{"n_layer": 9, "d_model": 768, "n_head": 8, "n_kv_head": 1, "head_dim": 96, "d_mlp": 2048, "vocab_size": 8192, "activation": "swiglu", "norm": "rmsnorm", "norm_place": "pre", "norm_eps": 1e-06, "positions": "rope", "rope_base": 10000.0, "rope_fraction": 1.0, "qk_norm": false, "attn_scale": 0.102, "bias": "none", "tie_embeddings": false, "parallel_block": false, "init": "uniform", "init_std_qkv": 0.0208, "init_std_o": 0.0, "init_std_up": 0.0208, "init_std_down": 0.0, "optimizer": "adam_variant", "lr": 0.000395, "lr_mult_qkv": 0.7, "beta1": 0.9, "lr_head": 0.00407, "warmup_steps": 427, "schedule": "wsd", "decay_fraction": 0.716, "decay_shape": "pow", "final_lr_fraction": 0.0, "batch_tokens": 131072, "seq_len": 1024, "doc_mask": true, "train_tokens": 902600000, "steps": 6887, "dataset": "wikipedia_en"}
MLP neurons of a small language model. Each row is named by its layer, matrix (down: output weights) and neuron, and shows model dimensions 640-735. Each number is 200 + 30 x the weight over its row's rms, rounded and kept within 0 to 999. A neuron's up and down rows have the sign that makes its largest values positive.
A block is one neuron, or neurons of one layer that tend to fire together. After each block is what it responds to, as a language model described it from the Wikipedia text at the highest values.

L3.down14,208,179,236,221,199,246,176,198,208,224,187,196,174,173,174,217,244,146,210,222,217,190,219,239,168,203,185,144,228,217,186,228,247,218,177,214,194,235,125,166,201,199,219,196,215,135,143,183,233,161,169,211,196,151,233,205,186,217,177,261,195,191,199,214,157,125,167,230,199,164,192,193,212,183,167,179,197,204,187,212,228,196,235,143,171,178,172,197,183,239,205,221,213,174,206,172
L3.down93,140,219,169,238,204,202,192,221,228,264,203,196,222,258,240,206,212,200,235,175,159,147,232,175,188,183,196,190,174,211,180,190,208,175,248,206,182,168,187,188,197,169,132,204,185,146,179,212,182,207,189,168,202,185,208,183,196,128,223,166,156,180,175,250,268,169,206,213,195,163,211,188,154,241,239,151,176,190,233,186,241,174,178,78,187,191,167,209,192,186,198,245,222,223,245,186
L3.down571,287,164,198,210,235,226,183,202,213,128,182,210,219,182,230,194,152,213,234,233,173,220,207,179,193,251,209,190,219,184,204,225,196,198,181,178,230,217,238,230,170,243,225,217,129,224,173,160,137,164,202,216,224,205,181,194,210,215,183,161,197,210,219,216,176,179,114,223,206,162,197,272,210,195,184,214,164,182,145,197,187,194,207,175,186,236,202,165,181,158,214,183,202,246,216,205
L3.down710,213,194,253,203,168,242,206,251,219,232,139,164,203,180,160,196,202,245,225,211,226,192,174,221,235,250,207,195,215,142,216,169,195,195,170,209,193,160,237,206,239,208,198,198,192,214,231,207,204,185,192,178,212,236,188,225,243,153,194,224,185,217,174,161,233,207,269,189,237,203,199,202,167,175,193,205,157,229,209,180,202,209,178,181,197,193,193,246,259,257,154,176,242,166,195,139
L3.down960,183,192,192,200,210,217,209,179,210,192,223,191,211,238,184,163,213,178,209,199,129,170,189,165,208,196,188,186,169,257,229,231,255,202,221,186,232,164,200,204,181,221,219,192,232,210,246,201,117,215,246,214,176,167,259,214,227,226,239,136,183,222,167,197,233,196,218,227,193,160,182,237,182,207,242,187,194,158,219,161,225,191,219,143,173,163,183,187,174,236,213,181,186,142,247,199
L3.down1116,197,217,187,213,240,162,196,131,165,252,141,216,184,204,183,186,245,211,187,185,203,128,163,206,258,229,168,146,231,235,180,178,261,198,197,224,167,183,150,237,210,189,219,253,189,162,193,172,217,237,202,206,131,172,197,222,192,223,140,245,200,195,207,217,196,206,243,192,192,154,188,175,205,174,171,191,208,226,197,159,237,204,250,155,194,199,221,165,230,183,271,171,222,253,227,181
L3.down1834,219,230,193,196,244,216,190,169,190,207,181,119,192,259,183,265,214,157,162,225,169,184,205,204,202,197,180,204,177,192,183,190,247,210,224,202,211,215,203,186,211,210,203,222,187,188,283,148,187,201,204,156,205,228,162,187,157,219,241,213,184,154,238,168,225,194,193,222,165,233,195,125,223,199,249,136,161,168,189,221,201,238,239,229,153,171,185,203,146,253,218,207,213,196,226,189
L3.down1846,211,187,210,221,212,188,208,184,229,212,142,241,157,167,232,153,205,155,169,205,184,141,221,167,198,188,182,149,203,205,201,176,249,171,156,169,167,176,191,163,206,179,204,212,181,141,130,181,208,159,214,183,169,153,231,209,167,232,184,212,188,135,167,204,204,232,210,221,200,224,227,201,179,202,173,164,193,177,178,212,220,197,207,175,212,127,228,208,201,242,243,172,168,217,199,214
Title-abbreviation periods, name fragments

L3.down163,202,177,207,219,181,203,247,169,246,201,172,190,272,217,210,171,145,219,207,204,178,174,257,220,175,214,178,187,237,202,195,201,216,186,223,166,195,172,217,204,209,242,178,252,180,170,216,155,242,182,185,239,211,176,196,162,199,175,237,168,195,177,178,234,163,150,151,217,216,120,177,203,200,239,195,221,198,185,196,182,185,241,282,211,154,205,191,168,190,224,213,187,201,203,227,253
L3.down224,180,178,189,195,223,184,251,187,211,157,169,178,234,203,193,219,220,204,242,242,219,163,193,220,256,232,236,171,147,142,194,187,268,235,175,189,167,247,192,191,221,165,183,184,178,180,158,229,225,156,174,211,166,231,181,218,170,279,162,218,231,174,229,236,227,192,265,183,216,112,187,234,208,194,168,181,190,189,195,215,146,228,247,183,223,214,229,163,195,218,194,169,185,199,179,177
L3.down305,218,201,204,200,177,208,187,252,242,184,179,180,219,181,210,158,186,202,213,184,200,196,204,199,178,158,273,235,199,224,203,195,214,194,214,225,249,178,173,150,206,249,206,203,175,209,165,169,181,174,220,184,231,209,242,205,183,191,176,203,239,233,234,185,189,202,241,247,170,138,219,205,179,235,141,200,220,163,173,194,197,227,201,215,166,194,204,205,195,249,223,213,236,141,188,163
L3.down827,183,196,164,223,208,172,152,236,147,218,177,240,190,198,183,152,228,238,214,196,227,175,217,201,215,196,179,194,219,225,205,181,241,174,251,231,150,213,168,172,208,225,205,206,193,152,179,157,159,203,187,177,186,206,183,183,172,138,196,206,209,219,222,237,233,220,163,201,195,157,142,242,172,214,163,169,207,206,195,213,180,227,176,184,188,250,215,170,198,206,201,180,218,191,206,207
L3.down1131,211,172,171,250,166,142,203,208,185,204,199,188,230,227,206,201,211,205,135,196,187,143,229,175,224,212,161,153,197,208,199,191,225,211,206,232,174,216,189,135,210,228,238,189,191,170,202,194,181,262,160,171,204,162,147,228,211,254,139,217,206,265,205,183,243,207,209,222,191,171,196,159,164,221,206,190,177,204,204,184,168,192,233,224,159,211,213,138,173,204,191,159,228,195,215,194
L3.down1327,177,171,236,202,201,210,188,212,209,213,230,170,198,206,143,172,200,148,195,216,198,209,171,176,222,230,152,198,218,190,209,220,189,136,164,210,165,195,212,169,191,187,202,218,227,204,222,199,180,218,182,211,247,183,170,205,196,191,141,195,160,179,205,199,118,205,135,212,201,205,197,195,205,174,232,204,195,217,212,208,278,228,212,169,208,194,210,173,176,233,199,211,171,187,202,132
L3.down1339,126,173,188,180,173,203,239,222,233,185,184,202,219,285,202,209,198,251,217,190,212,128,247,190,181,208,206,176,211,217,149,199,244,228,248,226,193,276,228,201,195,242,246,245,166,196,200,122,201,216,197,212,220,152,187,231,191,225,195,148,244,216,183,245,263,210,245,217,214,165,227,175,154,276,246,214,217,227,164,188,191,216,160,240,228,134,206,160,183,199,205,185,244,163,215,199
L3.down1772,197,187,198,227,171,210,247,156,220,216,209,171,147,166,150,208,118,206,174,206,199,193,221,166,227,253,209,207,282,254,213,161,204,186,195,228,212,183,202,172,145,197,223,268,166,171,199,236,228,234,188,172,188,198,210,229,231,220,234,151,201,196,188,250,220,216,190,206,224,165,174,232,205,258,181,189,259,152,200,185,250,176,208,185,200,214,212,169,189,154,215,177,248,143,190,194
Mid-word name fragments

L5.down13,168,207,170,210,238,253,192,158,168,213,206,198,188,203,225,220,170,235,252,217,193,173,146,232,209,160,166,221,185,195,190,205,167,200,222,198,179,161,133,190,233,193,196,289,229,215,253,192,225,156,237,239,219,161,185,236,198,158,171,205,143,210,228,199,183,190,200,221,193,184,239,188,167,151,206,176,158,261,167,179,254,196,195,149,181,222,217,198,193,213,204,219,200,187,266,163
L5.down940,201,216,185,172,217,179,214,198,209,250,254,228,185,202,188,176,195,232,213,199,280,180,219,216,290,196,194,240,239,182,242,240,153,216,170,198,238,238,201,175,140,207,226,203,193,206,215,214,206,237,189,179,172,208,161,142,236,180,209,194,230,232,220,243,232,167,220,180,189,245,202,189,211,109,197,243,205,181,161,222,147,109,235,202,191,219,183,175,182,194,172,208,234,155,171,218
Sentence-initial proper names

L2.down394,246,207,214,200,206,203,221,232,213,215,181,231,210,145,227,245,160,246,145,217,222,219,175,197,200,193,220,207,173,199,200,170,266,177,221,185,210,192,241,218,192,174,149,198,222,191,187,153,218,213,217,171,211,171,181,242,151,180,195,145,230,202,224,196,239,165,166,227,238,169,203,281,163,221,220,216,220,166,217,190,211,189,195,178,204,146,212,180,173,184,195,183,204,240,222,115
L2.down799,218,193,240,176,149,212,183,121,212,133,239,222,199,188,253,225,202,198,185,188,188,174,201,235,217,186,196,148,175,211,181,247,208,258,232,186,188,161,242,177,205,182,226,204,215,223,178,148,183,194,211,204,164,212,179,181,235,193,210,139,220,193,201,149,177,163,206,201,228,185,211,225,209,244,215,217,219,148,119,187,200,194,178,197,158,179,164,153,213,202,212,162,215,253,177,255
L2.down843,176,206,225,225,230,201,201,173,241,172,208,194,260,155,213,220,183,180,217,205,230,206,208,254,164,225,243,204,191,172,224,191,200,248,206,219,190,210,184,154,223,222,208,181,199,234,215,206,230,203,193,234,146,157,173,196,213,193,227,202,214,225,222,241,200,219,206,217,196,198,253,186,198,208,156,219,211,210,217,153,196,212,190,231,189,238,167,216,235,202,222,209,187,170,258,176
L2.down1013,264,258,229,214,207,191,195,219,237,206,272,193,160,148,151,222,194,158,150,154,204,177,199,208,225,184,166,279,198,233,214,177,181,195,153,176,260,176,209,211,246,134,187,177,195,204,212,137,166,216,173,202,206,252,223,208,161,189,224,215,224,209,188,194,212,246,217,234,176,186,221,146,197,226,215,203,210,195,199,219,175,234,185,217,162,235,192,205,181,218,189,202,158,117,228,210
Numbers in table cells

L3.down192,189,240,189,203,218,179,239,184,205,239,136,193,228,195,224,235,201,173,230,171,230,183,195,212,226,229,204,147,231,210,164,201,161,269,170,177,194,156,118,198,209,208,210,175,195,196,230,250,241,131,264,232,205,182,213,230,194,238,206,182,216,225,196,190,198,199,234,230,242,158,181,256,206,244,209,266,238,189,152,166,172,208,167,224,251,240,178,199,106,198,222,223,210,185,145,237
L3.down665,157,134,220,208,240,169,198,152,225,190,172,179,194,187,172,174,191,221,181,170,166,195,150,242,176,146,177,164,155,222,221,177,177,214,208,176,185,177,185,177,201,285,194,206,197,204,260,153,203,294,205,184,166,211,201,222,194,184,182,183,176,158,212,180,245,254,188,203,212,183,221,187,194,218,163,210,179,233,206,187,218,172,179,188,201,219,168,131,186,240,200,194,151,240,185,214
L3.down884,234,186,164,184,233,130,228,178,193,186,165,196,156,236,185,172,151,179,252,253,194,243,229,155,221,226,208,218,249,231,216,170,172,188,208,199,193,232,190,189,235,283,206,152,204,190,178,216,236,210,196,191,190,202,182,246,192,214,171,171,165,216,202,199,218,178,214,206,246,196,201,223,185,204,180,190,190,194,228,183,170,241,184,208,172,237,162,209,204,211,228,215,242,163,181,234
L3.down1199,219,202,144,274,257,119,203,233,188,210,213,168,178,211,240,157,186,238,187,184,206,211,241,192,262,149,187,183,211,212,210,170,228,219,206,206,166,214,246,209,216,204,164,139,217,251,219,264,225,207,222,202,200,233,255,234,200,204,217,198,224,163,221,209,227,217,262,237,228,193,231,202,158,239,154,252,245,155,195,141,149,228,217,186,208,176,194,180,171,160,291,168,199,174,251,206
L3.down1510,184,221,254,273,215,196,221,217,182,183,203,174,248,180,193,133,159,251,153,150,184,248,192,193,195,222,170,242,207,194,252,238,194,193,177,213,118,203,235,212,226,183,232,109,241,233,233,180,209,165,177,249,179,177,173,217,187,218,150,235,189,169,257,142,213,198,226,229,210,186,200,235,155,193,165,216,194,221,198,203,216,183,195,206,196,194,217,150,140,180,182,160,184,181,233,216
L3.down1526,170,197,195,198,156,186,167,144,218,215,258,219,152,172,185,249,193,199,226,258,183,152,199,157,155,164,217,170,201,163,185,149,153,198,199,152,252,203,179,186,196,195,188,229,155,181,203,222,210,197,226,240,192,128,169,205,202,194,211,186,157,189,170,248,218,178,179,174,220,176,187,133,213,208,262,189,213,164,197,150,200,185,168,217,187,218,205,168,183,230,165,200,192,204,222,183
L3.down1661,181,165,221,207,201,217,262,237,214,177,215,200,250,182,216,174,190,243,204,193,184,202,214,196,230,196,152,194,202,214,216,169,256,197,206,157,241,195,186,222,246,200,189,201,178,167,169,227,182,171,205,197,229,192,204,202,151,236,177,225,218,242,264,265,247,182,204,226,228,175,226,196,214,253,181,229,182,136,174,193,254,236,254,220,134,161,170,161,172,215,194,126,148,193,269,184
L3.down1810,192,215,216,165,164,153,225,137,184,235,216,183,200,185,227,183,149,161,189,189,147,210,158,214,230,206,169,217,205,210,209,180,177,175,229,186,220,199,241,166,209,200,261,221,211,244,215,214,249,183,133,230,206,194,199,222,184,216,193,204,188,151,175,254,254,193,231,196,214,247,172,195,181,204,161,200,245,222,189,175,161,228,175,168,181,205,232,233,244,139,179,253,236,188,150,221
Late table cells

L2.down306,227,213,223,197,221,188,212,209,198,211,187,206,208,162,209,172,195,189,207,209,174,196,174,206,189,215,200,177,180,166,232,208,187,134,171,193,153,208,222,179,204,210,194,175,208,194,219,177,166,193,196,145,207,161,198,182,212,234,223,235,224,219,236,209,202,148,206,178,198,217,189,164,199,242,198,236,235,149,227,163,175,160,207,118,189,139,170,178,239,244,166,163,220,216,158,206
L2.down1556,143,205,192,191,215,207,151,180,181,192,249,201,170,221,177,210,145,181,172,204,160,173,224,173,193,166,156,229,189,205,220,216,218,132,248,183,146,205,180,245,208,214,176,196,212,188,232,264,204,198,264,160,226,186,190,174,218,168,174,213,203,216,183,204,200,156,230,206,168,204,196,211,189,236,211,192,168,158,256,197,215,159,205,238,165,196,178,195,164,194,204,227,208,185,219,219
L2.down1654,205,189,200,229,237,157,172,248,187,252,209,222,216,219,244,225,224,203,171,219,224,218,266,180,195,216,248,235,229,133,237,203,173,225,210,161,205,181,259,279,227,213,229,154,201,154,231,244,173,233,252,233,208,232,212,220,167,201,169,263,171,205,198,257,236,207,212,206,189,190,250,191,197,226,166,180,208,214,210,185,188,180,204,225,177,195,179,213,211,240,228,236,215,209,261,235
L2.down1873,166,148,205,208,187,199,167,210,217,231,228,183,240,164,235,220,194,206,164,209,227,211,265,181,241,198,171,278,241,210,187,170,191,150,236,195,243,216,209,159,197,172,181,176,215,235,200,218,164,190,171,217,213,219,181,208,198,198,214,208,216,210,197,295,268,186,202,214,256,199,210,201,205,217,156,171,222,219,246,202,251,219,217,235,179,212,194,222,221,189,203,184,175,212,192,175
Year-initial digit

L2.down131,223,200,193,182,224,254,231,219,179,216,210,191,184,171,219,192,218,117,247,218,212,230,222,165,209,214,201,232,190,168,213,178,201,191,185,211,205,226,200,222,173,183,241,179,214,179,238,195,204,173,141,174,156,197,212,179,202,194,242,163,179,250,214,224,250,206,246,226,216,120,256,193,205,212,203,250,226,183,148,196,180,161,165,215,177,164,239,198,139,220,225,159,210,273,186,250
L2.down564,157,205,253,211,118,259,105,225,183,166,206,207,188,261,255,208,207,190,146,153,188,203,241,233,177,206,184,191,159,157,200,177,220,194,204,242,206,195,192,208,258,210,147,222,221,229,209,206,171,242,220,263,219,180,224,229,213,175,215,252,140,229,185,144,191,224,242,252,219,202,246,218,127,227,252,207,197,151,251,184,176,176,178,223,208,222,153,152,172,170,235,245,206,197,202,184
L2.down830,210,159,201,196,182,212,252,224,225,264,235,191,207,180,234,199,267,240,200,177,225,153,207,166,212,165,192,198,203,228,171,133,154,192,202,180,278,206,217,182,241,170,213,174,195,174,186,227,213,263,191,187,234,266,127,156,181,186,233,189,164,191,190,191,214,208,166,231,217,261,140,176,218,170,262,207,224,210,190,217,164,197,193,243,144,228,212,190,175,216,198,177,186,189,240,193
L2.down994,226,193,200,184,217,209,198,196,213,233,200,216,213,179,147,194,206,190,214,214,219,186,247,229,208,238,255,167,223,258,154,194,237,188,241,234,198,213,177,231,176,239,225,153,207,174,196,190,232,238,194,202,244,188,222,212,194,187,217,234,124,241,213,170,169,134,217,178,174,181,167,201,206,172,195,194,250,174,192,175,211,183,197,220,195,185,220,233,262,221,216,204,200,254,207,204
Mid-name word pieces

L3.down366,168,189,176,187,193,245,218,227,193,206,146,205,196,188,213,166,176,166,195,139,177,153,165,204,172,164,155,202,235,222,201,186,200,195,183,226,171,176,174,165,155,255,183,146,195,221,184,156,225,233,198,196,258,280,217,198,153,211,200,185,227,230,184,146,182,218,205,180,216,204,288,206,204,208,164,232,178,197,161,255,225,195,242,172,188,220,180,153,251,260,237,211,221,148,204,245
L3.down629,281,163,202,206,194,219,165,189,207,226,202,201,216,187,114,198,238,220,188,228,237,264,224,139,240,229,173,194,241,231,217,203,190,211,199,148,168,175,167,171,175,203,182,221,145,238,171,179,194,208,181,201,217,255,206,218,172,141,218,197,150,232,219,144,210,220,190,268,187,212,229,228,240,197,217,164,169,193,204,174,230,202,207,238,187,214,196,201,225,135,191,152,204,217,192,198
L3.down746,208,200,181,153,181,233,216,210,195,212,227,163,284,213,203,169,194,219,202,200,232,160,226,172,198,157,180,218,215,261,213,207,260,130,238,207,236,149,223,264,187,253,174,212,209,204,231,229,195,206,218,188,217,139,185,228,198,179,177,247,224,260,178,196,203,217,197,213,242,203,187,230,187,223,193,209,225,169,247,234,212,291,232,268,151,197,210,183,180,250,222,259,226,180,170,217
L3.down888,198,173,219,235,216,182,200,196,177,242,181,179,280,199,190,191,174,234,239,185,203,163,147,194,219,221,127,215,186,218,168,186,222,208,173,219,188,175,198,167,157,210,222,220,142,171,217,209,211,198,189,171,243,161,180,240,218,209,186,231,184,172,202,183,241,197,175,227,200,167,193,235,182,262,198,211,228,146,238,149,226,186,159,168,171,254,288,139,183,246,276,229,187,150,180,184
L3.down1635,198,139,230,147,196,263,222,193,161,247,176,193,218,142,222,169,199,230,148,249,231,181,208,161,181,246,143,209,264,194,217,173,152,185,204,246,195,210,225,180,200,191,171,196,220,204,184,220,208,154,273,193,153,152,191,216,247,203,202,232,212,180,214,201,212,210,179,190,201,169,232,212,196,149,212,179,189,190,195,198,243,191,177,176,168,120,213,174,205,189,205,110,213,183,271,133
L3.down1673,181,165,234,250,238,223,196,191,185,203,200,180,210,200,195,220,209,186,242,193,180,158,265,186,214,180,173,186,225,223,216,181,243,170,223,221,162,162,201,201,178,168,181,192,197,162,165,203,234,176,218,204,243,167,196,213,189,243,183,194,166,218,195,215,240,171,158,203,243,165,247,197,191,258,181,211,200,170,237,225,176,232,246,199,143,197,202,163,170,183,246,173,173,176,214,242
L3.down1776,184,186,178,214,230,186,263,260,201,161,149,164,227,228,196,198,166,195,222,244,194,161,202,191,212,203,176,133,204,244,228,197,208,185,181,229,198,159,219,145,191,243,169,230,230,254,129,119,210,175,243,265,233,242,204,260,188,211,172,245,190,243,245,239,192,185,137,173,202,204,220,179,206,208,182,235,183,209,227,195,171,248,166,172,171,179,210,180,150,170,264,179,199,180,176,236
L3.down1884,213,192,170,174,155,208,255,213,185,161,193,171,183,220,169,155,169,191,200,207,200,180,180,197,209,126,192,161,175,174,209,219,236,198,207,197,175,241,169,147,189,209,178,149,216,234,230,222,240,211,195,208,222,208,201,205,216,228,218,197,184,183,234,210,170,197,206,155,144,205,227,199,256,208,242,225,183,190,215,204,165,202,200,236,165,163,174,179,208,178,228,190,236,142,217,204
Start of new article or section

L5.down1046,203,183,142,218,223,222,205,152,201,162,198,184,185,221,214,221,215,214,226,175,182,230,195,207,201,210,288,244,170,183,160,213,216,220,208,221,204,225,197,252,219,182,241,196,198,181,174,219,213,182,195,158,176,132,193,212,201,241,206,211,231,193,236,206,185,174,192,122,215,187,183,217,211,214,214,168,253,163,169,189,224,194,252,154,212,197,219,199,232,229,202,240,198,185,152,210
L5.down1651,184,169,226,196,124,136,200,225,195,172,227,181,192,280,260,203,229,170,156,190,196,201,187,189,144,216,230,199,244,217,222,117,272,216,176,195,155,220,179,203,218,227,237,203,229,196,167,184,198,211,186,232,178,196,220,209,162,168,222,161,188,173,229,164,224,179,185,201,182,181,199,200,225,182,183,178,184,195,145,181,239,148,138,192,199,205,193,215,233,245,267,218,152,211,214,202
Year-initial digits in dates

L5.down7,190,186,162,166,164,213,179,242,240,261,203,182,211,179,145,206,200,176,234,172,202,231,166,216,183,161,171,219,188,192,229,175,199,206,233,159,205,189,190,191,190,129,219,206,188,216,194,184,207,170,167,172,233,201,225,164,181,204,223,207,238,219,170,172,204,224,177,188,220,192,162,202,223,187,222,249,177,240,183,202,186,212,241,210,208,230,221,253,209,208,185,203,236,216,210,179
L5.down1527,196,226,176,163,191,160,228,164,168,233,176,134,188,247,187,218,184,239,149,215,186,250,236,228,206,195,170,235,231,176,214,216,230,175,187,199,212,241,169,181,204,212,165,174,213,210,206,188,154,191,185,202,223,172,184,198,175,193,216,130,155,155,190,285,205,233,197,229,199,139,190,234,146,185,246,243,173,195,251,220,193,165,219,210,187,182,195,230,215,198,210,136,225,214,236,220
Table cells and word suffixes

L2.down459,153,185,131,163,197,189,233,163,206,230,208,177,186,184,150,147,205,174,190,194,202,147,213,197,181,204,187,164,203,281,181,159,213,207,193,216,223,182,163,195,179,247,146,231,191,227,201,186,227,190,166,187,210,239,222,215,157,193,226,150,226,247,227,190,228,211,203,199,229,188,222,157,181,186,262,225,196,124,214,172,252,206,235,191,186,170,150,218,191,207,234,204,195,208,201,193
L2.down907,214,195,227,163,185,234,210,207,210,190,186,190,204,194,204,183,218,153,204,184,222,199,223,172,162,147,204,208,128,215,177,206,237,185,253,188,203,206,183,266,235,203,188,212,211,224,159,231,240,253,167,254,145,199,218,173,282,185,191,93,168,192,210,188,204,207,178,201,205,176,201,194,164,225,288,199,274,212,219,204,227,211,188,138,191,207,232,224,196,178,197,240,199,193,200,230
L2.down1587,169,209,214,197,226,196,226,178,190,199,174,211,194,122,184,199,216,188,177,215,176,155,208,180,226,208,194,196,235,221,215,153,216,192,254,205,225,171,176,203,210,218,160,235,212,161,206,171,189,183,197,220,204,224,177,242,188,203,186,202,142,232,261,246,180,186,207,188,210,192,179,127,212,154,212,235,160,194,216,195,221,269,203,201,201,176,194,244,184,206,240,196,197,180,171,224
L2.down1731,178,254,187,198,238,192,164,190,147,195,195,241,181,230,227,197,183,215,232,214,183,168,228,199,239,217,176,220,201,211,190,142,180,222,212,209,212,194,149,212,225,152,197,232,220,168,231,213,230,192,245,225,266,235,146,209,276,186,181,201,198,207,182,221,209,221,176,203,221,196,179,178,198,221,223,194,184,178,185,141,165,266,216,236,210,230,241,178,214,179,236,195,203,140,207,174
Mid-word proper-name pieces

L5.down91,165,203,182,207,149,195,198,192,204,209,173,211,193,226,248,149,219,157,183,213,247,177,233,231,178,202,117,219,263,199,232,184,211,205,199,183,188,181,220,206,199,226,195,204,176,224,202,189,202,232,201,171,204,179,186,206,196,191,209,248,228,239,167,163,252,197,192,213,233,246,228,213,209,185,233,175,231,209,192,198,260,181,182,171,184,253,217,162,211,232,139,217,246,200,259,135
L5.down956,224,208,224,198,213,143,170,168,185,257,163,235,177,249,231,175,197,226,234,242,180,216,166,247,170,160,198,177,231,178,234,182,227,187,202,184,239,195,229,224,215,118,159,206,214,165,241,129,153,230,211,203,214,183,149,203,197,179,215,217,193,185,188,172,223,211,166,190,221,175,197,259,163,221,220,182,218,163,179,254,173,189,177,174,223,170,193,213,199,183,162,197,236,209,187,204
Sports stats table digits